Part of a small language model's weights.
Size: width 384, 3 heads of 128 (1 for keys and values), MLP 1536 GELU, vocabulary 4096, 15.7M parameters.
Architecture: no biases in attention or MLP, tied embeddings.
MLP neurons of a small language model. Each row is named by its layer, matrix (up: input weights; down: output weights) and neuron, and shows model dimensions 112-207. Each number is 200 + 30 x the weight over its row's rms, rounded and kept within 0 to 999.
After each neuron's rows, "fires on" lists the tokens most often at its 100 highest values on Wikipedia text that the model never trained on. A number after a token or word is its count.

L5.up6,178,169,205,242,191,222,176,200,194,167,214,211,186,155,223,183,212,168,151,181,138,181,203,195,191,205,210,169,266,184,210,234,252,171,195,208,191,189,229,208,214,158,181,171,227,214,183,168,203,231,209,209,200,177,164,241,211,196,258,122,125,243,236,189,195,165,229,174,220,185,238,151,161,203,215,176,210,206,145,206,167,204,147,146,266,207,182,221,218,243,157,185,205,160,190,189
L5.down6,162,219,160,216,210,157,185,238,225,198,176,207,207,217,163,249,209,241,206,185,220,193,164,190,194,246,206,189,202,161,225,207,201,167,211,177,206,186,277,197,256,211,193,202,212,183,214,218,187,173,135,171,196,204,174,171,192,203,181,175,224,144,196,141,214,175,188,174,200,222,175,146,207,181,284,179,181,190,242,231,190,193,170,243,227,184,208,184,215,210,199,247,183,194,236,249
fires on: " The" 27, " He" 25, " the" 14, " he" 11, "|" 5

L5.up1390,241,159,211,206,219,198,174,169,183,161,206,226,178,252,185,230,184,232,222,194,197,197,231,203,163,196,209,168,222,167,225,170,178,198,201,216,271,217,173,199,244,218,236,195,238,198,232,134,212,193,247,151,232,188,208,204,182,226,194,173,198,189,206,265,223,258,260,145,232,158,210,215,223,213,242,233,195,226,211,202,207,186,214,197,135,192,164,241,165,250,204,169,197,169,243,214
L5.down1390,220,180,183,216,255,187,173,182,200,196,134,153,231,195,219,192,244,233,219,171,166,168,209,182,245,154,213,218,204,166,162,143,191,181,158,198,212,219,198,172,208,213,217,168,220,207,170,228,229,180,199,224,173,222,210,176,226,159,221,262,167,166,230,176,151,173,170,176,230,193,186,244,221,218,139,229,193,170,190,217,197,232,242,192,189,195,201,196,200,175,210,197,176,224,218,224
fires on: " K" 29, " of" 13, " in" 8, " " 8, "-" 7, "199" 6

L3.up1186,170,182,201,186,158,217,227,242,196,225,142,164,211,235,257,197,157,207,138,192,171,209,174,183,170,171,196,213,151,236,175,195,163,196,151,188,174,194,228,212,181,232,162,183,251,192,228,155,205,195,202,228,194,204,193,165,212,205,196,175,177,232,215,274,215,240,234,199,207,149,203,186,196,222,225,213,138,193,191,225,179,205,215,206,224,207,171,180,217,195,242,250,183,188,233,240
L3.down1186,156,187,240,121,194,180,185,200,202,198,210,200,211,211,135,227,184,208,185,180,152,197,137,206,159,140,205,174,180,212,165,130,148,218,204,246,182,266,198,187,228,218,201,216,267,215,223,184,205,203,158,154,220,187,231,221,206,199,160,235,166,199,214,210,213,176,232,222,161,174,169,200,243,188,196,206,224,210,191,199,170,203,160,187,241,166,184,231,200,222,141,167,186,192,183,207
fires on: " |" 39, " (" 36, ";" 6, " were" 4

L3.up789,267,193,179,166,168,263,176,176,178,222,188,147,169,149,276,213,179,208,126,260,167,248,200,205,237,234,201,169,225,211,199,148,178,225,213,229,233,222,197,212,248,124,149,245,224,195,235,222,194,190,169,208,194,265,201,193,140,191,204,210,174,254,216,197,157,208,176,144,159,173,221,177,156,231,194,214,249,176,187,190,206,174,212,178,241,211,209,214,250,171,164,192,167,172,204,166
L3.down789,160,148,186,260,245,159,185,164,219,181,237,257,200,237,177,182,173,213,196,136,221,166,187,186,200,199,195,236,146,178,244,254,174,185,227,188,187,167,182,200,191,221,253,149,182,215,154,187,208,201,228,160,192,217,175,164,227,184,206,197,223,155,182,182,196,190,204,220,233,179,208,183,211,211,217,207,177,230,226,188,192,236,164,166,194,233,166,187,98,231,211,195,229,186,210,207
fires on: " and" 23, "'s" 13, " of" 12, " the" 10, " their" 7, " who" 5

L3.up297,145,214,210,184,215,178,183,202,214,176,187,167,202,238,224,205,239,192,178,187,179,201,182,170,182,191,133,222,215,222,208,224,200,198,222,193,271,267,212,210,163,186,189,176,243,193,244,215,165,187,159,196,189,214,163,226,219,218,192,206,235,191,211,253,177,194,216,242,210,259,182,148,178,215,182,190,182,139,232,214,209,282,223,248,206,158,197,173,220,223,218,198,166,178,178,166
L3.down297,235,202,138,247,184,215,227,194,234,218,190,218,222,224,218,129,192,213,198,209,160,276,210,207,212,179,268,173,250,184,204,155,231,183,202,232,161,210,180,185,234,238,220,238,192,193,183,150,223,259,212,211,224,218,208,187,208,232,129,202,239,206,187,162,174,252,191,210,191,199,184,196,240,210,209,183,210,150,215,182,222,178,147,148,194,254,210,205,179,149,180,194,237,212,209,147
fires on: " and" 36, " June" 5, "o" 5, "0" 5, "5" 5, "," 5

L3.up240,251,187,198,158,223,190,220,211,219,216,182,204,235,197,137,184,229,212,156,170,182,164,238,219,172,206,155,181,210,184,184,147,245,210,216,189,187,159,252,180,226,211,166,189,208,261,171,178,257,172,199,225,233,262,224,162,183,254,208,194,214,188,221,215,248,206,181,216,200,211,200,271,230,218,234,127,155,178,199,217,183,211,189,187,197,191,166,182,236,177,153,175,185,199,176,211
L3.down240,194,225,215,210,233,142,196,254,179,145,128,174,192,154,186,249,188,215,139,212,206,225,228,197,227,168,211,189,221,170,213,245,213,202,209,193,177,185,197,186,180,149,206,211,213,229,188,207,202,149,222,256,161,197,197,197,203,200,209,166,173,183,155,181,204,193,192,202,239,222,209,195,168,164,200,227,189,192,191,219,185,254,134,145,151,236,229,229,226,249,212,189,200,137,237,175
fires on: "it" 31, " the" 8, "ent" 5, "rain" 5, "ir" 5, "ine" 4

L3.up1322,203,243,197,195,252,212,193,244,227,185,241,235,210,179,152,188,132,264,185,191,216,194,218,175,274,204,170,202,191,183,259,230,230,234,161,223,205,175,183,139,225,214,170,172,193,251,152,262,191,128,192,197,245,213,168,206,197,165,191,219,181,202,176,179,154,170,194,207,200,191,197,196,236,201,233,201,206,145,186,203,183,149,175,214,240,160,231,215,183,183,218,251,191,213,184,196
L3.down1322,195,189,191,152,189,210,206,222,196,234,166,230,157,156,220,181,166,233,210,194,199,162,200,225,238,181,200,229,165,115,180,197,133,180,166,228,207,200,229,152,199,190,180,149,280,162,138,206,221,247,160,159,240,221,185,196,229,208,165,193,275,247,188,189,224,217,187,175,162,145,248,215,196,193,211,144,212,222,225,238,210,191,184,175,250,240,209,168,199,199,221,199,189,222,212,198
fires on: "st" 19, "==" 18, " st" 10, " St" 6, "St" 5

L5.up749,181,267,200,235,197,173,267,192,210,192,235,218,232,144,249,209,198,179,197,197,144,186,167,191,211,188,168,203,205,222,170,167,229,190,204,215,157,220,183,231,216,165,185,135,191,208,255,185,243,202,259,205,221,199,177,261,222,153,251,177,201,234,148,228,220,232,216,196,180,171,211,164,196,236,222,163,206,267,218,228,216,115,197,161,185,175,166,241,265,173,181,170,264,182,167,198
L5.down749,183,181,235,263,209,188,140,185,198,178,190,229,197,226,220,231,193,207,202,245,188,151,171,179,212,180,168,168,188,229,205,136,188,181,201,176,220,195,186,204,155,222,154,177,209,196,217,187,250,177,187,162,210,198,241,251,215,189,142,213,222,172,191,178,188,207,176,192,145,151,209,124,211,249,199,189,188,238,213,228,207,190,164,196,218,208,206,180,246,202,184,203,248,214,227,180
fires on: " he" 16, " He" 10, " first" 10, " now" 9, " to" 9, " last" 5

L3.up19,217,214,192,180,229,235,132,183,201,206,212,156,183,158,216,230,174,211,188,192,208,209,199,240,219,211,197,194,224,178,201,163,176,243,184,232,220,158,224,217,245,231,191,213,181,232,179,199,228,209,147,186,152,198,188,214,138,171,229,195,174,220,197,207,179,195,178,223,209,170,174,202,163,255,140,218,237,189,186,216,199,194,249,204,216,214,167,171,257,178,164,183,223,158,219,148
L3.down19,215,181,189,174,202,140,237,210,169,176,225,222,158,188,216,219,171,243,181,204,179,204,217,203,205,182,159,190,221,173,207,241,190,206,195,217,190,163,198,191,194,136,206,204,283,236,216,209,240,184,224,208,180,248,145,237,193,198,216,180,212,230,218,215,205,250,172,224,240,246,231,211,218,217,199,240,175,204,231,199,172,171,237,198,215,188,232,235,133,248,178,157,157,170,176,227
fires on: " and" 36, "," 22, " of" 6, " which" 4, " who" 4

L5.up537,164,232,209,215,197,250,174,194,183,234,280,237,202,231,167,229,180,245,162,167,210,217,235,167,265,253,194,177,166,141,151,155,204,195,132,234,244,235,145,157,213,206,267,160,218,227,207,199,205,153,216,200,200,196,213,226,218,245,202,198,180,184,215,210,179,198,229,178,285,200,226,186,188,210,213,203,201,175,166,172,234,166,147,158,232,216,161,253,194,163,191,208,198,172,248,157
L5.down537,197,137,187,220,196,170,162,205,257,241,192,205,167,167,224,165,225,210,253,175,189,219,224,201,194,134,224,210,188,171,176,248,173,165,173,184,244,178,257,197,179,217,214,155,257,183,237,205,161,200,270,159,173,186,238,203,237,223,173,217,211,192,187,214,212,196,241,196,189,233,205,166,214,197,181,249,168,162,241,204,192,221,232,257,194,230,216,161,201,185,179,192,244,221,218,228
fires on: " is" 18, " However" 13, " of" 8, " in" 7, " from" 4, " that" 4

L3.up0,223,207,244,157,198,206,180,203,251,214,214,217,206,227,217,206,198,229,172,123,207,217,163,208,166,213,200,137,209,224,205,231,127,152,136,228,261,248,169,221,164,244,188,181,144,182,191,177,216,165,191,167,196,202,234,147,158,229,221,235,203,185,181,149,125,232,224,219,150,180,190,149,217,245,213,226,158,217,192,198,237,145,203,150,221,176,169,194,252,182,195,166,213,195,232,197
L3.down0,194,207,162,136,188,237,170,231,237,204,217,169,245,147,207,277,175,195,209,195,205,156,211,203,206,205,194,221,211,199,181,193,161,190,206,215,203,154,221,221,211,168,159,225,237,232,207,163,160,161,212,191,240,168,183,152,235,213,243,189,238,194,222,194,240,221,195,244,248,194,165,188,180,223,160,217,172,207,108,191,205,139,187,174,175,204,257,197,261,252,173,192,199,171,193,209
fires on: "4" 17, "1" 16, "2" 16, "3" 14, "6" 9, "5" 8

L5.up1334,204,169,163,173,257,159,199,216,200,237,197,212,271,235,166,226,221,184,160,235,162,161,185,217,237,209,206,226,187,194,218,210,207,240,260,158,217,210,216,192,215,215,202,238,196,245,186,256,183,150,206,238,190,159,155,173,263,227,242,253,161,187,164,211,164,188,139,240,185,191,225,229,133,198,230,213,198,150,221,204,169,217,208,192,214,156,192,203,172,153,144,181,169,223,202,192
L5.down1334,178,186,206,231,92,234,230,150,179,205,276,207,190,161,184,181,189,217,191,209,197,205,193,166,189,239,213,166,215,238,174,225,289,214,173,198,211,236,176,149,206,188,166,219,222,245,136,251,217,184,211,222,243,186,204,183,206,204,183,208,180,258,215,167,204,222,220,171,162,204,143,273,221,198,152,261,192,217,214,196,190,190,199,219,182,219,256,192,175,157,130,189,197,174,166,176
fires on: " " 45, " more" 5, " term" 4, " d" 4, " cl" 4

L5.up1324,224,166,184,231,190,244,239,204,202,254,219,232,201,174,226,232,178,211,210,158,239,225,150,218,158,226,199,195,235,182,198,204,248,207,182,231,296,169,221,220,226,159,198,230,195,203,281,205,173,211,251,240,181,217,187,257,236,244,227,141,184,153,197,178,186,174,160,232,181,183,175,177,200,198,219,209,199,248,154,225,183,163,187,160,181,213,161,191,190,160,202,199,210,182,154,218
L5.down1324,146,244,227,205,186,244,190,164,162,183,221,198,278,208,198,189,199,196,181,224,252,207,213,200,224,182,237,212,174,236,190,229,197,172,242,158,235,200,216,200,170,227,240,197,196,198,203,180,207,258,209,220,244,168,191,140,211,189,196,188,207,218,223,194,170,140,162,214,208,252,176,112,179,193,258,205,244,204,202,210,213,173,157,218,174,206,197,162,210,200,181,195,216,260,124,176
fires on: " to" 30, "ed" 10, " in" 10, " on" 9

L5.up451,224,189,219,197,160,287,211,169,204,177,235,203,280,213,182,199,181,227,199,176,261,126,192,196,203,249,220,211,159,219,188,216,257,172,188,247,242,185,182,153,225,254,206,215,210,230,230,252,221,229,229,259,169,186,252,248,193,232,252,150,247,193,172,176,235,154,192,196,205,201,178,193,177,200,249,207,164,181,170,166,184,192,174,178,190,196,187,192,162,207,184,185,172,250,195,184
L5.down451,191,186,211,193,208,260,218,202,174,256,218,214,213,160,224,209,175,244,230,185,220,158,216,214,208,149,218,217,241,178,207,239,204,195,211,217,218,156,207,157,187,186,227,195,195,264,177,183,232,195,202,157,220,190,218,154,190,216,207,184,211,200,213,187,192,202,244,257,217,207,210,112,188,207,266,163,207,215,162,204,205,174,121,207,159,195,194,189,211,175,189,207,145,178,174,188
fires on: " from" 20, " to" 16, " of" 15, " at" 14, " in" 9, " during" 7

L5.up520,133,217,211,152,210,241,198,206,190,201,261,206,232,173,188,166,256,225,164,246,187,221,220,216,165,218,159,236,216,214,204,203,175,216,228,214,237,205,213,160,159,239,203,238,131,199,192,197,140,173,212,180,212,163,191,177,196,157,212,226,253,184,166,193,240,171,225,171,153,174,164,260,200,153,239,185,217,202,161,207,231,230,224,203,195,146,183,217,215,157,242,189,214,173,210,221
L5.down520,158,131,239,257,191,166,178,202,162,240,171,173,192,195,215,271,150,184,180,246,210,186,147,136,190,254,218,200,214,176,216,227,213,157,208,207,238,222,177,142,204,169,215,172,204,243,247,220,199,177,188,220,154,166,190,192,191,200,186,211,194,226,209,148,180,185,195,228,222,137,159,195,236,205,192,203,182,208,190,183,233,218,214,152,160,209,215,137,170,221,188,217,188,190,162,201
fires on: "200" 14, "199" 10, " medal" 8, "S" 6, "ronze" 6, "201" 6

L5.up1113,197,139,198,227,188,197,144,234,208,253,202,203,182,220,214,186,146,207,201,245,203,176,219,219,207,232,179,208,132,161,217,168,164,230,196,206,209,199,183,243,189,201,262,236,224,191,226,198,159,219,204,226,220,226,210,182,163,247,169,188,184,207,264,202,215,195,175,185,212,222,197,148,219,149,198,152,224,197,148,217,192,219,199,227,233,151,219,214,228,242,188,173,204,181,161,206
L5.down1113,147,236,227,233,232,205,206,213,237,160,198,227,191,174,228,183,171,205,179,255,134,201,193,182,233,162,230,206,221,258,235,229,234,207,214,239,228,172,218,201,181,204,205,150,217,231,149,205,229,224,212,211,236,199,256,181,218,225,183,210,236,220,179,165,125,219,197,190,207,182,175,151,181,220,203,242,206,244,212,212,238,208,167,181,186,179,179,162,167,210,214,177,211,171,184,224
fires on: " the" 27, "og" 7, " se" 7, " new" 5, " Team" 5

L5.up945,191,180,161,194,186,218,220,179,167,212,218,220,246,238,174,204,206,140,168,213,191,170,215,216,185,218,214,168,238,136,226,222,239,198,223,195,219,234,190,222,164,220,229,199,253,140,247,226,132,184,172,217,213,252,190,146,248,244,187,233,279,229,176,196,184,178,171,251,145,233,213,170,191,162,219,218,180,176,255,143,238,185,199,217,198,237,185,219,242,173,221,202,148,219,193,211
L5.down945,169,249,211,196,179,213,170,272,209,231,144,217,213,171,139,168,231,187,151,204,208,203,236,246,247,174,185,221,178,243,221,182,263,181,202,224,243,169,174,171,220,241,254,248,165,262,204,153,186,240,224,167,212,193,233,201,208,192,222,207,237,196,130,170,198,192,247,137,242,210,194,189,183,191,183,190,191,174,177,245,186,192,207,154,193,222,204,181,239,220,170,181,224,236,189,231
fires on: " |\n" 38, "\n" 27, "o" 5

L5.up821,223,185,210,201,162,206,217,207,240,199,218,180,203,213,185,214,186,184,191,218,219,198,242,170,228,214,177,187,175,219,159,175,220,172,187,179,211,220,193,216,274,210,181,176,210,186,139,185,214,203,218,190,177,212,261,212,194,207,158,255,138,219,204,224,163,161,232,198,184,206,184,148,188,224,234,211,202,229,179,251,191,231,206,194,225,156,192,216,252,179,183,199,241,194,176,199
L5.down821,175,167,178,214,228,173,204,212,153,140,196,194,205,213,175,217,206,147,192,177,232,166,206,230,208,242,220,218,261,168,214,185,215,190,164,197,182,264,182,203,248,228,205,151,214,163,181,198,170,224,120,139,237,183,272,174,138,170,196,200,234,197,237,166,180,255,239,222,220,232,246,59,175,203,236,190,217,221,187,201,201,209,205,255,233,198,222,227,215,183,184,184,198,145,230,178
fires on: " the" 37, " The" 21, "The" 7, "ous" 5

L5.up1520,241,137,243,200,208,243,184,132,216,222,184,209,151,176,255,199,148,234,210,152,184,230,207,219,214,198,204,206,191,173,217,238,188,169,291,235,212,219,181,193,187,213,133,215,171,271,243,185,108,197,187,250,203,242,220,232,138,189,188,222,160,203,173,281,167,227,142,225,206,182,265,199,133,167,116,198,228,189,162,200,209,228,185,207,241,187,185,204,198,215,245,198,167,202,187,187
L5.down1520,232,192,174,236,239,193,188,180,202,155,186,182,212,145,115,213,174,170,171,300,188,198,169,164,162,189,240,181,187,160,205,235,192,182,214,204,211,195,220,214,199,167,225,196,219,222,186,189,113,193,217,171,194,194,246,182,200,161,215,194,202,220,166,273,224,231,223,220,186,183,195,185,214,196,183,168,214,201,187,168,229,227,166,226,207,185,263,180,155,185,185,220,209,194,256,281
fires on: " and" 42, " of" 8, " /" 7, " under" 5, "–" 4, "-" 4

L5.up935,218,215,210,215,201,134,160,150,178,152,161,240,143,205,233,230,172,221,244,203,245,181,201,189,182,201,165,278,239,169,162,172,166,168,190,193,193,221,155,213,149,186,225,256,251,203,272,186,209,214,191,219,178,249,260,209,195,198,235,170,160,198,181,243,167,192,228,214,179,241,184,179,242,152,184,215,176,209,201,164,255,166,214,160,176,197,211,187,250,184,173,201,198,160,183,196
L5.down935,146,220,190,218,272,213,192,212,192,277,175,215,160,206,215,141,225,197,224,189,206,243,200,217,245,209,204,207,169,175,232,193,213,174,143,219,198,217,206,232,186,179,226,232,198,202,191,234,260,200,181,146,162,198,203,207,208,250,203,180,204,164,188,196,263,184,176,159,222,218,218,241,201,224,163,199,176,229,204,213,189,238,187,213,207,189,212,162,158,169,206,199,202,203,244,181
fires on: " (" 24, "\n" 9, ")" 8, " of" 7, "-" 6

L5.up1434,212,210,202,211,140,197,193,228,203,176,186,226,213,228,177,244,227,183,164,228,231,192,196,219,196,169,215,190,292,174,180,205,219,230,219,227,215,196,142,217,210,144,240,186,241,173,170,163,169,146,186,237,226,169,257,180,241,168,127,220,251,201,212,221,187,203,210,228,172,171,183,233,172,220,239,226,219,201,220,200,213,212,282,159,173,215,197,168,230,219,206,165,270,188,199,204
L5.down1434,174,208,183,222,213,260,185,228,149,216,168,149,214,200,187,200,216,204,233,184,172,237,165,160,210,266,196,145,182,227,195,224,230,205,158,287,186,243,193,198,209,229,229,202,173,207,171,210,186,211,168,173,194,215,195,179,186,169,234,212,234,254,160,266,202,237,194,226,230,197,215,202,169,191,186,208,221,189,189,176,199,193,148,202,206,205,212,205,240,173,195,214,201,237,208,277
fires on: "\n" 50, " col" 8, " bl" 7, ":\n" 5, " p" 4

L5.up1114,169,186,185,159,257,176,207,218,178,249,179,227,207,215,217,215,210,139,189,217,213,200,177,187,226,262,161,203,221,162,253,159,206,192,241,193,224,224,188,249,185,208,206,196,236,192,201,208,213,194,204,173,203,212,192,185,241,259,235,185,221,172,293,210,222,202,226,163,171,188,194,160,183,241,144,221,177,162,203,169,220,167,142,223,191,239,210,193,195,188,192,203,203,205,226,160
L5.down1114,234,197,205,210,219,171,160,252,220,177,241,216,182,197,227,151,191,200,196,201,220,187,158,241,224,145,200,189,247,209,239,216,216,197,196,145,193,172,194,223,198,191,188,266,199,218,207,168,259,225,215,210,239,224,215,183,214,173,229,197,188,160,236,216,221,177,224,183,222,202,184,219,223,177,262,187,171,210,203,158,197,192,215,184,203,188,193,241,197,246,237,216,181,194,151,174
fires on: "J" 21, " j" 17, "A" 14, " Sup" 8

L3.up266,245,225,202,195,212,183,223,204,173,177,212,132,204,164,232,208,200,205,216,132,172,220,175,160,167,177,158,200,170,208,202,233,213,263,205,244,164,190,253,198,232,190,245,229,223,230,192,186,198,227,215,245,231,205,227,259,213,199,214,231,202,224,258,169,212,267,248,239,246,204,192,217,216,227,157,183,174,178,224,169,204,255,180,188,211,156,164,176,212,248,238,215,206,164,214,167
L3.down266,215,213,199,163,159,177,189,225,230,144,245,199,205,199,178,175,179,147,235,234,177,197,245,187,210,257,186,182,241,156,159,153,153,207,144,234,183,199,236,180,208,182,184,239,211,183,214,178,176,186,186,216,156,161,250,221,241,186,187,205,179,184,192,176,229,182,201,174,204,158,214,249,185,192,204,172,192,220,189,185,239,197,191,200,197,220,200,223,215,152,227,224,217,199,191,228
fires on: " was" 51, " is" 13, " (" 6

L5.up104,180,195,239,194,196,161,225,196,197,173,244,198,168,191,180,186,189,219,206,151,264,176,147,228,148,213,211,187,213,175,194,211,241,204,210,249,225,197,178,172,219,179,250,250,225,197,217,204,213,141,192,156,215,187,231,233,177,163,247,174,165,198,197,200,162,217,201,204,217,202,227,204,203,194,158,194,197,167,227,213,256,179,209,188,226,173,194,197,226,246,199,170,168,202,193,217
L5.down104,244,204,144,138,171,212,231,208,200,172,214,266,204,197,117,190,237,178,220,192,189,207,180,184,223,252,205,177,176,153,233,196,239,247,207,261,224,176,224,143,159,228,196,242,199,179,208,189,144,162,178,213,212,214,182,231,137,218,262,171,140,160,179,239,210,183,204,199,195,192,211,217,147,193,168,226,150,198,215,197,218,194,159,160,211,217,222,165,166,195,171,257,220,205,226,170
fires on: " was" 46, " g" 18, "G" 8, " under" 7, " leg" 5, " Leg" 4

L5.up1094,261,170,204,221,179,193,191,184,195,202,221,251,205,259,247,164,142,156,195,198,248,198,180,168,207,172,160,220,154,237,178,200,243,187,152,152,187,159,192,162,175,196,129,216,214,197,225,222,170,181,218,260,220,191,219,201,256,213,200,172,282,201,165,217,204,186,194,233,210,241,187,194,181,188,184,224,123,239,221,184,227,169,170,208,121,188,206,179,215,205,206,175,239,222,211,176
L5.down1094,187,242,151,179,244,180,192,202,204,210,239,182,201,208,180,186,207,230,182,251,192,229,212,213,195,198,264,196,260,172,211,195,157,197,182,232,190,261,157,170,181,215,246,232,192,238,173,175,224,176,150,161,219,169,222,181,248,199,197,240,158,207,272,205,166,227,204,182,209,241,222,99,221,157,175,166,242,151,191,154,233,163,219,176,222,210,118,188,148,195,174,208,199,202,210,200
fires on: " |" 24, " is" 16, "\n" 13, " in" 10, " (" 7, ";" 6

L5.up663,218,200,242,206,240,163,234,189,194,121,220,158,212,176,202,184,160,183,172,233,222,208,173,213,188,207,173,223,176,208,230,175,152,195,195,170,190,179,238,163,160,184,152,172,203,155,215,226,238,204,185,184,235,232,219,173,187,213,271,200,217,199,215,184,176,242,207,236,224,160,194,219,240,188,220,189,179,240,238,238,205,174,226,214,183,192,196,186,230,219,257,189,193,200,155,230
L5.down663,199,210,256,228,191,184,186,195,200,122,196,175,210,160,164,170,197,175,232,229,254,233,200,186,203,203,222,173,213,143,240,191,239,214,170,187,205,164,228,170,192,180,223,215,195,178,186,210,199,248,199,198,246,214,237,203,253,172,196,197,187,179,154,196,260,175,205,207,207,207,190,236,169,226,153,232,193,208,176,252,181,158,220,191,202,192,142,180,218,155,242,178,188,256,151,196
fires on: " was" 35, " Ch" 14, " C" 14, " Z" 7, " is" 5, " were" 5

L3.up810,125,197,200,159,199,212,177,178,171,224,226,235,176,207,199,290,204,230,166,242,232,147,219,255,205,244,223,202,203,178,177,199,236,209,233,233,220,195,225,200,189,180,149,181,171,207,221,168,172,145,240,250,207,204,285,189,224,209,209,220,162,175,150,169,196,234,192,238,170,248,163,157,201,161,164,207,121,212,210,241,212,136,148,138,189,222,224,147,182,186,143,178,211,174,189,207
L3.down810,167,209,167,158,166,196,163,198,185,172,196,205,148,263,216,207,220,224,186,128,234,196,210,194,147,225,172,253,210,153,163,175,226,203,234,148,210,178,210,181,185,219,198,215,185,209,165,167,187,192,163,201,172,199,193,200,196,175,221,199,165,223,205,152,220,193,186,216,200,210,217,206,163,154,221,156,169,208,214,184,165,198,200,196,190,186,190,168,213,131,221,264,206,234,155,222
fires on: "B" 21, "M" 13, "W" 11, "H" 7, "U" 6, "D" 5

L5.up993,237,205,237,208,219,142,259,203,147,210,196,167,221,226,195,218,182,188,192,201,192,243,163,230,220,173,112,222,179,200,197,209,170,178,160,224,180,202,245,170,218,172,188,210,191,270,178,195,226,197,200,232,186,199,226,195,180,201,150,204,194,192,182,174,158,238,226,206,172,158,217,236,172,204,194,219,219,201,218,203,180,189,179,286,220,170,211,188,192,179,240,172,173,197,166,212
L5.down993,241,181,151,138,238,159,156,158,238,203,186,176,180,241,157,245,211,185,171,210,242,205,159,207,182,182,160,156,257,261,291,217,200,214,188,193,207,246,193,129,212,138,212,184,194,188,213,208,199,230,216,165,168,180,205,146,217,187,248,190,198,219,252,203,185,238,194,221,150,233,257,206,189,181,161,190,197,192,224,232,112,166,203,188,163,225,157,194,190,220,194,254,168,238,210,243
fires on: " m" 63, "M" 10, " re" 9, " rem" 8, " M" 5

L3.up1444,183,161,243,156,135,210,171,211,193,209,258,206,164,188,186,205,204,172,164,216,189,162,231,173,190,209,169,228,221,170,173,196,183,181,203,193,213,224,185,262,179,205,188,198,240,231,199,191,196,222,211,213,161,164,209,208,199,178,212,211,198,204,229,223,169,190,246,241,213,166,173,203,169,168,230,185,236,226,177,187,231,215,188,193,218,202,186,143,171,136,212,207,169,167,206,164
L3.down1444,156,206,167,256,225,225,242,206,221,154,179,171,234,191,185,205,168,219,190,227,210,250,192,202,206,158,181,209,219,230,237,217,180,195,189,221,216,217,189,199,203,181,144,237,151,192,177,195,227,180,176,186,249,221,191,211,175,225,198,179,207,155,237,194,232,249,188,169,173,223,200,119,172,199,253,245,230,203,173,222,153,227,161,190,159,234,171,150,229,226,233,204,207,183,251,241
fires on: " the" 47, "|" 9, ":" 4, "ing" 4, " with" 4, " |" 4

L3.up431,221,206,235,230,223,232,193,182,179,188,202,210,152,250,220,226,178,160,206,207,246,169,286,203,259,250,172,163,151,188,214,233,237,168,208,171,193,224,178,158,246,214,192,167,189,176,190,133,262,202,242,196,241,221,173,243,226,250,156,142,178,216,227,208,188,226,176,260,166,183,154,222,234,190,186,203,181,207,237,267,179,220,193,161,239,240,219,202,202,215,242,196,214,146,198,271
L3.down431,195,195,208,175,161,236,207,226,186,176,164,193,204,228,174,219,163,212,179,234,167,208,170,205,130,174,249,201,189,150,252,208,215,208,179,217,187,206,232,221,141,143,227,172,178,215,166,237,185,179,135,242,206,189,198,231,203,176,215,219,191,193,231,191,196,168,163,167,211,182,227,217,149,228,234,212,195,196,196,227,172,238,221,159,174,164,240,209,191,223,235,159,243,201,192,224
fires on: " the" 20, " The" 14, "ing" 7, "ad" 6, "ir" 4, "o" 4

L3.up1285,241,200,207,236,208,233,152,150,164,153,199,155,127,122,246,232,184,194,123,161,173,221,184,195,225,190,205,200,212,169,212,170,132,177,217,232,221,173,167,174,210,209,200,161,124,251,232,189,197,176,213,206,232,221,223,188,175,195,203,249,158,193,170,231,236,198,193,231,223,214,245,204,204,212,180,218,276,241,184,178,249,213,198,198,221,228,186,258,223,247,214,168,170,164,206,201
L3.down1285,186,218,224,190,224,227,255,222,201,205,176,242,227,192,187,207,199,166,222,193,287,141,160,168,223,130,143,229,200,176,147,216,172,169,189,121,256,190,212,229,211,186,176,221,188,214,217,200,171,207,161,171,170,154,171,166,179,197,201,218,231,191,192,229,179,184,221,180,258,198,209,175,189,204,207,200,184,206,198,206,225,233,181,190,137,219,190,210,208,217,156,178,178,202,214,175
fires on: "'s" 51, " " 7, " his" 6, " the" 6, "'" 5

L5.up906,169,174,213,189,206,238,172,203,233,243,243,181,203,152,193,171,188,260,236,222,159,211,189,194,192,191,203,249,158,207,164,206,240,163,188,199,165,192,224,215,170,274,176,154,193,196,209,167,192,203,141,173,220,203,206,207,159,208,176,206,247,206,206,222,165,216,213,161,207,176,134,175,155,192,175,230,177,173,200,224,209,200,155,211,203,156,142,168,189,232,216,157,242,118,191,180
L5.down906,225,247,172,166,136,165,222,159,160,173,232,176,243,207,179,205,183,187,253,184,160,230,187,197,191,259,196,252,214,179,173,212,164,194,208,198,207,215,241,226,198,151,179,233,181,228,211,181,228,190,204,207,231,167,200,178,174,154,181,197,170,207,167,259,194,176,163,208,225,221,239,273,226,159,203,188,226,229,217,180,247,233,296,218,191,159,198,207,137,210,251,195,222,183,173,204
fires on: " (" 35, "\"" 16, " " 10, "°" 7, "2" 7, "4" 6